MLP neurons of a small language model. Each row is named by its layer, matrix (gate and up: input weights) and neuron, and shows model dimensions 112-239. Each number is 500 + 40 x the weight over its row's rms, rounded and kept within 0 to 999. Numbers have three digits each. A neuron's up and down rows have the sign that makes its largest values positive.
Before each neuron's rows, "fires in" lists the words (lower case) most often at its 100 highest values on Wikipedia text that the model never trained on; "fires on" lists the tokens most often at its 100 highest values on Wikipedia text that the model never trained on.

fires in: "an", "a"
fires on: "an ", "a "
L2.gate28:525498471531407428490411522547482520487457446469510507568480484486505467565481465604462529554438571545546538467466528447475480526486525482505512492546479512524471483584461458513494470518452500576534485472536477535478478552504460490536517511464514559492535458522443547514448504590544498516493503474426546507528552503490427442474523457513543536524519556497466553484414521507579478566532
L2.up28:518509524466512490542552480439545488485542460462471504501510528417522529519510571518501453468427526495532523471563583519489521550537437514510484459589500458505538516561465450495487547578500533473497533570514528446500517535543343522466518456580537481516468517565481498526493467525513453514559476552531487540485474494535444505563507515447600439477486495496516466457540432582457575464534

fires in: "m", "metres", "art", "mm", "arts", "cm"
fires on: "m ", "res ", "ts ", "t ", "mm ", "tions "
L2.gate66:483483577526543428473439490537485496479546432519485522526534437524496507492532545495556594445443439460524459474494469565521533531490526490493484426549581497511479458449554505451479506462484526479434516526461539445488535544478496488590513522531507430488535568573499478517468478481507504487565483556518520496468558479499510588450522478499464481497463497488535529473493411591559498473515
L2.up66:441501507445479529536497428518560549413491563447586512472508511431508514500517520476537468528434448455440530557519488507506472468399465478526508483397440477507456508578544529511545475526472481478471461550593565478474529474477484426463502505451475490510564465528458516462477532478493423495540492523495543526515553482412513485466503488526505472539547389510517451521509529478496485563563

fires in: "may", "october", "june", "february", "december", "april"
fires on: "May ", "October ", "June ", "February ", "December ", "April "
L2.gate667:515548531495527428487485439504446443543427489480467487505467481515425488518506502502577454535552497477524536542453431500463500498527539501552532442458485511447540534552506524486514507478519539556520608536452457480502505470496535461473446547537524478530542493492571531414442535503477514484484512470459575480472521455470475522561534516500527502529525508434616511427509450475484463607520
L2.up667:499490549521504449513563505465407438461454563535475484534446467502517525469421508465526469463518470484541538506547517471454542485499502511570522452462507476483485550532459525561450506498532520437467537511429455548549487442486451487435508529514565547497509456486585571462457521440432498517510502490524553493465479494491439522517559490458515489424524512472609451499550491489434464513504

fires in: "december", "may", "june", "february", "august"
fires on: "December ", "May ", "June ", "February ", "August "
L3.gate524:503544438438574491502473438473510489489474500511481462479482480501469505463522435470524444523558497553454569549480497560530460489536495488593486478538491489485424513515583514413488497508506503575517555507461510519531463515517474492504534458497501428441546519459500508483551514482538510510531516487452568465530495495465505517575496565499526512497531541484460473470504484502468459600497
L3.up524:467486468468539420499536519461476432400508547593525475523480535509507512487464456434515440524453507542505502500495507457510549484438457547521487479451535474474433538494459489513462530499504570454459511457456465530515505491536425515510524484513484565478523527517474561547464511502451509468479500514488514563491471513506551526504507533416504530382459501392475470531542547480449519508480

fires in: "other", "lower", "belonging", "technology", "division"
fires on: "other ", "Div", "Eng", "Techn", "Haw", "ower "
L2.gate443:566532525570462466485487476454524533505538555453488560581448584456505524555512486524422505487532480486485474463511464483470550531598532467496504483467501484520552479414493529536509460434485537491509540570572529490466571469576487543543512508468483512498564480456506463512465522447496515469514469503581479456562548411551557549482509486449479503515453457507496477534488480530467510590462
L2.up443:538557520569494502490509515446513514506498539466475554554486556512540552528463494552500540479526462488500486409496520448494571474553487492437477544447483487545540439436505532500559542433522537463512564537610506530481560479561514575517510558447547475494590495447569451478425541476468529418495478482551488487566538442566542540510487496512452478573502486508522514529520464492472450561411

fires in: "in"
fires on: "In ", "in "
L3.gate667:541519444524572510522474538575515500577564530444479501485472546483480466500530485518488491562569452531500509503411460481489572522503544468494527459542503501487485560467512514459473497478471494490508547552509498535419502486478424458525485470423465567501474495495496515547532512513549498548488500538542473460453537517503453545446540528502457483477582457452440469511458531523496567534615
L3.up667:525520496488488468522515564532559527526480444485508475448505492509515500541541506566514525536532557413565475497487541535493506456513459407539504468476525475500597521507487500589455469516495542533507543518496478482472475530481432495474534507535395490570489409544497505460496540513516536526525451530497516423456535515436439515437528466479527485543546476446415429558538511568515570519539

fires in: "and"
fires on: "and "
L3.gate398:503478479452495504502472467536495451497512450491520516477465472566465483499544546511523476540543501490506524460491529463526472515478523515509525410553447491486522557557442544459476481445454525482473424530460468481553495496534487430521578508433513529477474465499537571474484485511446502517483465575539415543481509497574536503494468487391411481488476519550421465441491481488511527469513
L3.up398:477486505465508540470444510511525445457509507475490451422564453505418554508475492543527493532480520531519485475530585466549491514491515428508581471505540501467471556480454415576544446563452521500510490537495561439572497488535503459543515497456499546495433589545422444501527450528456556483463485474557465476459509525444509504507480465451492546476509466471529554557529517471471543564491

fires in: "united", "royal", "most", "american", "east", "only"
fires on: "United ", "Royal ", "most ", "American ", "only "
L3.gate480:522594477508548611472538556500545550479517486479504448419512575488549526416475554502529587438502505472522496466475496560532561481545530430518425553455522505390470484534514486516456513459469451517489515539505457509463436542466515377489531469480568501534527447536497480457507527484500559553512514482482519502506505491533513561546547508517386574441517455498476491466501545541543530421519
L3.up480:467553468528479524513609539475468491433512540511493527520437502458593486430496484458513501479507536576480546509453481558402573521516506486462494509489436527448504430487452421523532502516501479459466513490509513554512508478518459491529519489506486477457471461481458577525497576500588477432478491514475539508496523475549521513553548453530497496506513439475525486387480501510414480455517

fires in: "served", "played", "had", "were", "is", "serve"
fires on: "served ", "played ", "had ", "were ", "is ", "ed "
L3.gate26:530511536563514524533528429556468510494501479471506445519379441534472509418536498535471492515473516516496436473537493502553469487532499472511513511495555610443501542478467545501504510456504508538430528515517482473538528439541503462475508489501566430491522535544422530513454528548478446478545540526469527492457503505484546524488506463532467416600462455525537440427509489510480539484546
L3.up26:457494518506525486460552557523604529480486503409537517499446467437441475493445462469464475490491529488478509458528517484396540467561500526532503476485435436579512508506481515482498450522472500528530455509546488536454535509581584513452537513538471510438451485492527477525577478545515492549488531547510411472510552566508477566550490492546473543434561389462472546497477435482578482443514

fires in: "and", "or"
fires on: "and ", "or "
L2.gate393:543530539452485475497504495515507530434585492448502453498530437557477534480462514533536505511490528547517435521540442496486501484516536486482504464507548578560494532454465483512447511529443483422495532542593475485511524497536469439481531459560502490555474509463505490581536518447539588442470536569539490468468511546464529427529515528450534500446588475476483539453432536524519464464461
L2.up393:516499550459513423503535565519535502481564491480515450476539482528425533461453533527505457529470592491511440524482466457467503449512564501454493438517514538518499598499438505537480526516478462434474530534582481474534477491550463421518508485483466538488478498469527487575560490498521577503477572557523427572499495584530542485497478475378517500451582479494540552509446557519530506476448

fires in: "a", "an", "order"
fires on: "a ", "an ", "order "
L2.gate286:475514549575433536532525503486486526579414334498505487497452453486476518474506399485474555502459597479546514459466417521425472465505506468453425480567495483519461460452503528496475521513492482471485522533542516548488493542555514488555491490498542436469529440566540480509447479495484480482515495522403471458525541501527493498512429498466459452514520498531532549511401454549517537554535
L2.up286:490530528512448451553512494486440489585522466462445477523512481456516533428483479589499548479534561564469499461500517537546432457483484468408433456508497444450463479500538484577487496478523503510515500544549534466514547534541381557510495519537501489566499465513489526540502479436529522486517501554475468494471483500532469528551463445597471459523473488570552580582486489499454557557545

fires in: "living", "were", "had", "earlier", "likely"
fires on: "li", "were ", "had "
L3.gate343:502455479495502560484511468540501383524504535526556483516469509492444521488500495537503457459473462444505532521509498472501456507489437513500504521512432570519537456553497508472410484508519518536479500520482479515526498532546533438504545489505519459482508499466501448488398448499535460511564543454536562438523543507493487584542515454480493460562522501521563490414508501527539483475474
L3.up343:553498517445506533452544481487527380526461503517575501526460496519525493512478463509505489504491447433510553515506533533488439514479459540449523542479466575520496481580470493500480474499508488544512483515482448508548510465544507414460487492510495495482486491463538452507400479515523464497565517467538567466529590502429493567498508455488546408548522484537570535443462452519518513459451

fires in: "states", "chicago", "texas", "italy", "california", "australia"
fires on: "States", "y", "ago", "as", "ay", "California"
L3.gate248:529505497568493515474585481492537505517452463499481559496547493448432465500480509500502545414539486471485481496539510513535492475453479503500435502534481464500603481456575478536501482504488487495470553503431527530465487503478509461528479524517550497557481448514485530484458509484455547607523426563506499523456490521543479540550517516529542525538486603568451543508458537432505519477515
L3.up248:503513452568452471515463535509459435470539469531556543549555498476566439423547521448508474450522459488451542457468459522467483465474545422543488446486549496451559498445523515465468465556535462454421469541496414489477474526529452533477512478531467530590477469432492513450506448532461552525431434569457422482501485457459529496566490550512503433477466439495535541504504521497519515520464

fires in: "first", "most", "second", "largest", "only"
fires on: "first ", "most ", "est ", "th ", "second ", "only "
L3.gate350:449497573551489586501511490512469514541504525449479537452444486477529614484494513465546490446479398572520468538444522502548486459496525485592431515536471479533427569540431465468471544503481451445516525491496514501492475517449487451463460465480526534467520502590516527518498539546450522513454511471476514518538531480466523412467525512519492564474541461563545398487511532530544497508562
L3.up350:517482476456489549474498461492555601467540530539560522553489485449444504497488466492417519529516494520496532534530523450398450493492533477464483555504442472495505526538474459510534505530468529519500400549478525445495446536464532488474486436513479566520495505457492450463425541539558535465578544499404478517485492533528528463479467467497489515454489499469538444504484529561535469494483

fires in: "of"
fires on: "of ", "ts "
L2.gate259:515478506480531507527465553484444556531489457439495460493459594520556496555484534442557486486488463505485452484510472500472534479465501495462532474535565489474495491515492489488542485472475579524475467489462585418525545549579479509527431479482480574475474550493566497537479436520389459476494507481474589506450547547471491518478535517585526508498486471564469480544520517505554537493560
L2.up259:459530519481549500557497511491449544497540524497452475493486538490493473517473518470481482534518545447554484499464576530494459508530552446452479455505456506523540499509455494540445550570471462440454506527544478475461530480495482530530472512437489509522431512497477462438524495560548455481473540478457487440437492527551556379555522501521595531465524466489491456565521556564480515532510

fires in: "election", "elected", "democratic", "senate", "congress"
fires on: "election", "Elec", "elected ", "Democratic ", "Sen"
L2.gate457:514497448504498486581487475469506579481513579459446521516452461464465509385502518477569531493532555529530528562500448550519441492444439478466504443456516502480466497501522541503469549455470474512488495485454458500380502479473448502431536485488558544552471465429491530513451606483463407543523417545519431568481481530569546559532459497511526468508442483493507532520481549496539511463520
L2.up457:494444530532504467518489511486491556401506517417447538485444451463491491441572587495546511522500488508430551538492517517467484548446462440451549504528534517509535525497478503528483539473505477562416476457530502467456549478494449534485561549480477436503442533514467585490498567507510450549501481499571489526431501531524531504508463525485515504537479460465445480455534579514528504517537

fires in: "years", "century", "000", "months", "million", "year"
fires on: "years ", "s ", "century ", "000 ", "00 "
L3.gate29:512540494519514521478500514524442488485473525465463460498446417493499560473539561479561516517504495442523542498550447471528457440485491496511492514532444506476532460466477562513470546443473512591475512486500414559571558491518512580470477565465542504526530516558520486425450436531506520538475411549581510453471504490446507528576503416472475488504490522503590526488493534492520504484509
L3.up29:531562482571550537519455561513522494521468531462445465525478465487498542531488495468464494481564459490485498538547502539525470448477513515512474489548480523454550449488455540500540478432515483582452569498512499499558513503517533542494523585436541435563515561557464461381448413499491479556451418516524520471529465526443506573537543475495449530536529533476569520513498525561570494482481

fires in: "all", "were", "are", "other", "among"
fires on: "all ", "were ", "All ", "are ", "other ", "ong "
L2.gate179:527452567457524531515472527566510455511434447450566468520428531474552509462464501579501550516538449558451540505523451523550554479559512513439523496465524469519432483444513459607475485467547559535564542565534473520457504477528464557512423483494512532596505459439507527365537436532558581486540575502529486473520529528533485452518429458444504460444477526508501538497523477520533524501512
L2.up179:492446540500497575497425481497467478542474473502484471470453505468469511543439479518439503528519476544469544492412490500511589484508477576462545544511449479534461458489554429491464454470514550535553546454456575557474513539455508509532470506493474530550467461494436479429494536525550528476539502502471428487543531524545461457497399470514432519483515462533533484540557446516524483602513

fires in: "released", "described", "dedicated", "introduced", "commissioned", "appointed"
fires on: "ed ", "ated ", "released ", "described ", "elected "
L2.gate532:585510465476462512461477556499513474460588574495377462535493527540544486483485518532458472485510487449505579514493534492523496512488474478608512509460518491474476440499454496509469500524489495400457477496509487505434510477475489542525479498453555482568471572486568572486506486491510505494536509513574544478475516512559514578488504497505484493388534521553526500433554571486543553462565
L2.up532:528517552493439514498442535476473563563504558509437451507482508504489565446478523450475501557553492483508508458490521504570551583514557470544495555510496458432520468483527473456515518465473490483479465501553509543443530504482461472478472523465564388517587483436455456507476525490481451510534529466511540437470501511489613520430460471436561579488541557520531584495475546487587500496516

fires in: "a", "per"
fires on: "a ", "per", "per ", "ve", "o "
L2.gate653:487533533495469455521572489565475516519498469529486491602390531531525484473476553495568568467534419454512553463548438479438449494525457413509507529515495479540594498548440505487486527575504533513502515487511541500524508507513425528484533471506497527532510557439519494548511525538544499548538518474468480539561511493462430559442486498528423477531445486474468544425464499514547449451500
L2.up653:478511520450471483497480521531435538490511451514485503554461516541502517537484548472528550465518475507526591478511437461458441438555450442466521538503503510529617449553445483483507552522526521460530522497519536503494491556536493526515504466437523527511558539469538487634491561493541450546486501503462479522555546470464479489457481517548506513570501521463449526414457534531583447455500

fires in: "united", "pacific", "atlanta", "average", "suburb", "first"
fires on: "United ", "Atl", "mid", "Pac", "sub", "aver"
L2.gate142:572514511450470537546549524480498587462444484486536480531552511502513521455482538457504477499508494534603619512544552473516514503498464506502461519549405397428550529445464515504443475602525466532473460480403564474411491512502466515515485487423474495457512514465485447454502467451499521512489520535496565506451492463485549455546488504528446455525436553537539491403441589523487487497496
L2.up142:559541469542457510515508501511523572482440473455506584529490525497516565537467493488530482502461486544606573519517564447510478508489425451531475551566502392460577515490503477506499466566487467557448493467411529468426468535475462515547464503421559536490502498462472453492517501466498475468464534566510540481467499464532553422537543488507443427519463540507522510490427601530452505487509

fires in: "3", "released", "record", "industrial"
fires on: "3", "ind", "in", "released ", "v", "record "
L2.gate658:563447492491493522499459532479492503560625484482533497421534501439510533498513530592471529470516525471553533440546495563514492588469440549475478428469517499410475534496472570514546486531536486495576498543464537480498464503479520540479488504495474472524501497442500449495530538493453517461469478492498536526426462468471461579407536502495551597482563437519455491395527436458546473470563
L2.up658:527467609465475573490443513480448491588567534498514503560506513512507536481492518545468527447496511428498513454499499547530531531460431498504469435466522470449477490563519502520530545555512454478533535502470544526484496534464485541481473515509415465522508513409542439600502528517469477482503418506516547582422472511467503564504559507504553590553579468492508514415499466478537501507557

fires in: "of", "all"
fires on: "of ", "all "
L3.gate259:499439479520515551484560513474499528600506550537533512476550548471545504452485536554576472503553513473484555446508501513485558503508519494537542525489499458447549469534503507554472500476478529517508493531484520511526531562470469527455486492499539468561508447537588418426542448528481486483442545463476474514491603427480517518490475438504501534476571555602470432529407500565579517485533
L3.up259:490518476490535493430527561500540431456511492557473549478519559458466505507500540526557487501513424442468564449550530495473494522516445507543581564554482510574447538527551532542435529542465507555450497517511481466557582541466461533610433497543469498457474512497609468426492511495500516490503541436521486492525552544400471466494520499496435528498562504554497515530505513542560561512538

fires in: "in", "from"
fires on: "In ", "from ", "An", "From "
L2.gate57:529532471491549471479635531506478440473553480514483494529473494511457505488522526506531457436515482487453498523555485562499513481546446478554527504479565537508557552568541495481453448484514505515489613515463535504471466509516463555481484439403443469421489479467554510511494519458531476470484406503503541478523495550520476464557582551531445465517548498489472472477497442493499554528476
L2.up57:506509472519556462494573485516474485523526489502508410472529489556490458527485489523545467533516503477430541507592463580542503468550446502535522472492505573498508570548520519478466498497521477438496581566423529513523494471505451553558525403453466526416486511504515505467549483488496453441507390503470493501525553539552470505506584539525417508529518450447456475438478418452519565518500

fires in: "its", "it", "their", "of"
fires on: "its ", "it ", "their ", "of "
L3.gate188:530517494500553495471504538527501481472453416572507528522505410554523445509468530523490524536515488517550574464483520475516487545562534465478541436517527485461442478491481518453586471426434537538468489545530473571518497514459507508498514427573554529516536532490452465443514465513511547546508543471520524538444533574504521539440472537570473425461506481541523555538472495539525550476453
L3.up188:498480411544487488467539614559495492490494484528505495525469497473493448483417560559469472509447490482456470455520476565471473509516494470454488418541506490536460495445448526512484473427443496457507485567537505528540504545433456566463485464506468533532545509462472474431481436482556518540445579518574510506560470519469565515551384511529499470455532493486490540569500555531547533594426

fires in: "after", "before", "upon"
fires on: "after ", "After ", "on ", "before "
L2.gate419:483520586489488486542521486512486568541521518537570461481516484529533479448520454480491414507515516576540467428479493572480563527499542491501508491523504480468504503476533466543493463482559538448563466457502515557458493496507522423472500490500499508505569540509487494478447535489512430413455432539485447461514528460519464408518443486494444521423495408586480475536396472524528522501466
L2.up419:504495484511497529517498452474518512436464491500503444512495564512483431481515460503549474550497505514611464472478501490458607541561614440434472589480583399513446491488471586495479518514502500502558487519474523519455552518539471499448511570589519459526554492518552544502459435516536487506467475500501482518493522533508528369534505523520527517436446448542474575466528508520539424510433

fires in: "its", "their", "his", "the", "her"
fires on: "its ", "their ", "his ", "His ", "ts ", "the "
L2.gate149:424421471490560526557481496537508507455481560507522487494569542509485410479379520486518470524459476515534510522426501530485491458495526527496439536516464533481466481557499519547612493496509506490494545481510425623485469551513574491542533511545493515469532571477568478437449545480477551532600491514529502543543499555486452483524478501539452512512512500510465509492446563472531506521545
L2.up149:506497533497498463503526477433503500513562473439530526518477585476510554486495456557458515543506516479530516512493490467557456472501438435438512434452533440553475522502505495492520547483509485469504470611459593435487465595509446518457494488502532510513442492474531503521532479490563523494478516476536510524449425433487605540551516464434441455504592497495466554511596400458457507573480

fires in: "main", "led", "second", "largest", "leading"
fires on: "est ", "main ", "led ", "second ", "leading ", "lead "
L2.gate621:495468466549549567527480545536498480466511505490538512434439442505507516481514540460573512541468471487540428502532467524506512480502504540520540532552527486475562508510442518528527524427542490462493438467430574484474501489521474544538481511522542505466518572541495497610497522460445509528523530572490499465567487542485548447497499503495518549481451400562533503564541519542539475558538
L2.up621:521436465466587467452420511464430530409490491485542483482483492545428502542479527413504437531469482528479458542523466464510424506529531516515570455561497548498551495407473458542496489450483523510509446464524525453526482460499461471523502498527514519547523618524432414513545494533434507551491533554501514520523492495606515413489500527477538559457471514478571533529531527473500476525577

fires in: "all", "both", "were", "those", "either", "other"
fires on: "all ", "both ", "were ", "those ", "ther ", "other "
L3.gate465:536489399512534499529454510538504535433523507564541547555413530484566591522452483565568560513509471553493540553445526536426517497511533525510506497542472444554507488455546466569510498480570539556514519525479502577477513470507528546589467582445476454555457417525488504506466458506582518465486487409497482531501571546521495487523560466543552530490562515482504515513527528480578572517454
L3.up465:536481451508470454540499450503472578495469470441501550494516546502536566529511537592525485497474545505571531557508491514489511514497537578427491462481540483519498411520515493480469485564530560507615476548575458580404430473556508471540434552441465438550496527521520505565532523547528473453528513491487485444444546484566512534495477413481536447532557447495541524554538518502512520535485

fires in: "awarded", "award", "awards", "secretary", "assembly", "section"
fires on: "aw", "emb", "Aw", "sec", "Sec", "nec"
L2.gate645:514431477492501519530531540526537465508561487532537515537494451452471478520504581469488500501454476558505546499484453486491480552539446497478534489485493525493434486478523417525544541473520589499506480570487467469506456474525511563466508476634569497482490479463565471511593526477475487550455478568551494410497516480498485484503510462445484602470467507543504453513487409412541487519478
L2.up645:497439498516492546564518486525535455486558515540508597506519494440506501532474607411507528521443483551531579485556447440478509528508423490472504470500498484539456505485501522502510521521513563484474458550449480486517499550517487571460468476620574533451485456514527473532511515522498460578448454569539516422496518468485585534476505464521454646495477494509513497520493440488504506529512

fires in: "after", "during", "of", "following", "early"
fires on: "After ", "During ", "of ", "after ", "ing ", "early "
L3.gate469:521452588470548454455551500503496515555420500456482574502505551467463457511495423469540466513452460492529498575446542476522510520530543515535520503478464475512502511490531550544444489524493559523488567528488518506514522493552493480540454521453545447618479470463477478501469527448484452486477535545432453474482572449549563428496447509543510539487484503496558427505513449476463435520536
L3.up469:498445563470515603458500471491466480559472583470474519538463503491492462445512479545527531488483528506496526446477507561444517552504515487528518448462551440457448510562492534495492466463494539474481564474438504539511596520461441511546491479500481425553535534443511517474466464532507496457457486544491459480450494487526559516497503522541543494504537449509541416471478444561507527563540

fires in: "first", "an", "a", "main", "last"
fires on: "first ", "an ", "a ", "main ", "last "
L2.gate696:550530492468517494534407487497511443464489523556450503560475434533448461557461491557536523438483567485515522514458452459497517472562455522508478563567516556466501549514539526511502489522505498486529470486490515538483524512559470548556487437432498544451566447454528561537469512597482539512529570547524487525540520538492441445509486485551482492613506515540485508422483499528533538436462
L2.up696:518477460482557510478451564520496488504499468543468516456411545508521487505517479462492467481532542416566495509496483488562508527525499490448464470489495522469511527537576510587565548412466462495478495468546538505441427408479500438519512484456486547512509471503499523542476535525567525511478537500448464557601416523540524493467449470459449469471486505523511393444490466498446490469507

fires in: "years", "year", "time", "days", "months", "day"
fires on: "years ", "year ", "s ", "time ", "days ", "day "
L2.gate605:496536444512444516563535518492553473482486507510457503482532516485529503473491475437581455470538419507538499498500499492485557523397507513524541445475495490492524421448510445575607504438550468518492607422497469438451492468470444492429548490595489510579540527443536512520497420540454534515527478486482586520468510431444564468460531518473472471453587492463552492465481533487505447552522
L2.up605:557535446502435534473534549468569573445464482524438454486522493469496462523509476471491498541518451482501468538444523511499527480483500492481516461575453484469485425471537539492493539453597522513497568506483491605493546489474483473478491542534483496486531523518449477487536497495468492507514573502476517478493475439418558598480489558500457546494529520500478478542475460502535516503523

fires in: "5", "4", "2", "8", "3", "6"
fires on: "5 ", "4 ", "2 ", "8 ", "3 ", "6 "
L3.gate620:461523558515613510516543514478592510539517474517500488503529459458468538534441478512443468532567477513592477525455478492480471499490552585432477469450484554527509518509546491477569502430528477431508448542528528480503485520503487444472494473478536500534522473452441463515463510500442565436474422485524561425547562472475523436507540511473540577458554489514520486404514531415471537493508
L3.up620:498482516474440565587583440513569501473540520524418477477455479471589482459562527489494510471550533436529487530517494475452509402479530467487504514468490454469491547522570481506555503514510453507516501473537519637530492539489534445509498491560465504441559458509459450512463565507446515486514540514527494508524451516433589481495552433472535517443421457532425454444445482456540503510510

fires in: "to", "with", "in", "especially", "despite"
fires on: "to ", "with ", "in ", "ially ", "pite "
L3.gate349:461450579465588510472466507493512493554497524534522454546488485492545494439513485609546465524462465472483528473379554501451539482500561533484487471539533529408437486481487541509414454481420498457498507520472547519478501492439467587485466551497565495491489482487557489519491539562564514557440412464450454461441522466402433497479496528437549485487546533529502505494462501445552522473531
L3.up349:513443504513580529526403473408488523552527540503538518493503430491460505461517564572594488497467525492466514521527544495457554514524529490423451540534523488435454637497495504471427522481420487497445529523484580557477527467475439475438460452488518508507437497491537510574482500519569537563471433508495445530437529510436494487510461507521565442539522538477563484578479542537508497517509

fires in: "in", "detroit", "gallery"
fires on: "in ", "In ", "ro", "all"
L3.gate21:560486474491451553557519500472479522502409492481503510508509539508502529563479538527483493463550417519466480586408492535459496378463499506507474494454548521411491419521502490494471515530526473487473505486446466540602587464487489560520514488499424511445498425473509505498509531467466524570461494438528527403503526477436484518502474427532464529517548540544449543543506583507514517514472
L3.up21:468479522556529493498507565519470448440460485478522449507540520507549514474529520540509569488525505547499511450542453493516531496464416479511486448583473507465474595515469491475470462404497540538492487560504535452487538473392424463495520476535466525457445493467522494530484463536510500463539498490488462473523480486453465445490432540539512531552502518500493514480498482455509531473457

fires in: "two", "of", "most", "one", "other"
fires on: "of ", "two ", "most ", "sub", "one ", "other "
L3.gate288:542533477567481448492498481481435509517555521498498520571466526515563526419506474550592500434500534451544493542512536502467531482474537438572539563550495532509530513472540506524502456516465468505452490545438488509478487515448495505525521503537475526521515390554583496493535546503453470476504495471481445527533538547519511450514517518449581469471464536607467540412523505471546483474534
L3.up288:565578505527521419467515474541401512545530526543543516591498482473542528494524487517595506442569549412477513499485542533446480488516488414542509566528530525533533444521607475460470459565449445530463531492507498504443535591470470558538510483537482499508523432511574507483525490528486415514467503448510471557537558535516526455502556541483541488452467553537524514409528542461529462449515

fires in: "for", "made", "zone"
fires on: "for ", "For ", "made ", "one"
L3.gate513:516456563482537559443530450484547503563532506539547529503485534495473513514511515453470430498508475528485483511541522533490502508449486476502400542530510414504533479508482508449481521532473402444528506490521488506470471484483535497504470498505501502421457516536459519526506482494494422539525534446475495502512563426491467532441560493474418463523457535531417530449512462492494508445526
L3.up513:519509515457551553503563422522552512492504493480458482561525519519457463481517500510574421521565523507508456531531446564525462537459504458548428525566547452492501495503503581507415500477469384483495528474518500470548499583504534522539511510497493528528469491552503436553488498479480484529470492460520487538520549515466537467481528521479533517528473548461474583535561493448470486485574

fires in: "award", "awarded", "awards", "noted", "note", "source"
fires on: "not", "Aw", "Award ", "aw", "Not", "Sour"
L2.gate199:466479529529517566558455531574519458493549467531517523467526439510422514467532644462488452538498482444496486512521462515502454512541493450494513482545483492557565495440490472488460491545465561522525452506538412530500542487460486495477520598474578579478545476513544506579601464517524472483490463514489519544425501454544526526489539497478442494502460509400471459450505411512486466414513
L2.up199:508519497529446601491510557567583377542445488539511561569531453502430510484470601508548501467451495460486462537476471490476427535506521479463532518513458492575517528469522489493488556559465509545535466502486455451463520472517493463493515533474533565405484435490516561495580489505509458487517499513433512530456506515544495502492506499426448448519499423440427463509524398508490467439464

fires in: "there", "it", "analysis", "office"
fires on: "It ", "there ", "There ", "ys", "it ", "office "
L2.gate171:521454407497493535481386522467481462525452504515447548482484489532455519499481523542539467551508545524518503533485489423506509529511510540499551510435483458500495504467573528476471533390507458496560473561507472514535480525578509511562495582430463464428462474462516565479505436515521510488444543473433426488424538506547523527496466503524498510550486482475556541518529465487483427532536
L2.up171:533405507449551538544484533525457501537522497486448522442435460548518567511492471497527560441551534549524550518516526469556540485527483483502509502409482499462579505527570549440490497440528490606463512459458518528496512512567470562511500577471479489485519487493479562469516436483588478484484513485550430453510520458623517529516443482523495590530508509472447494456491521483542466528483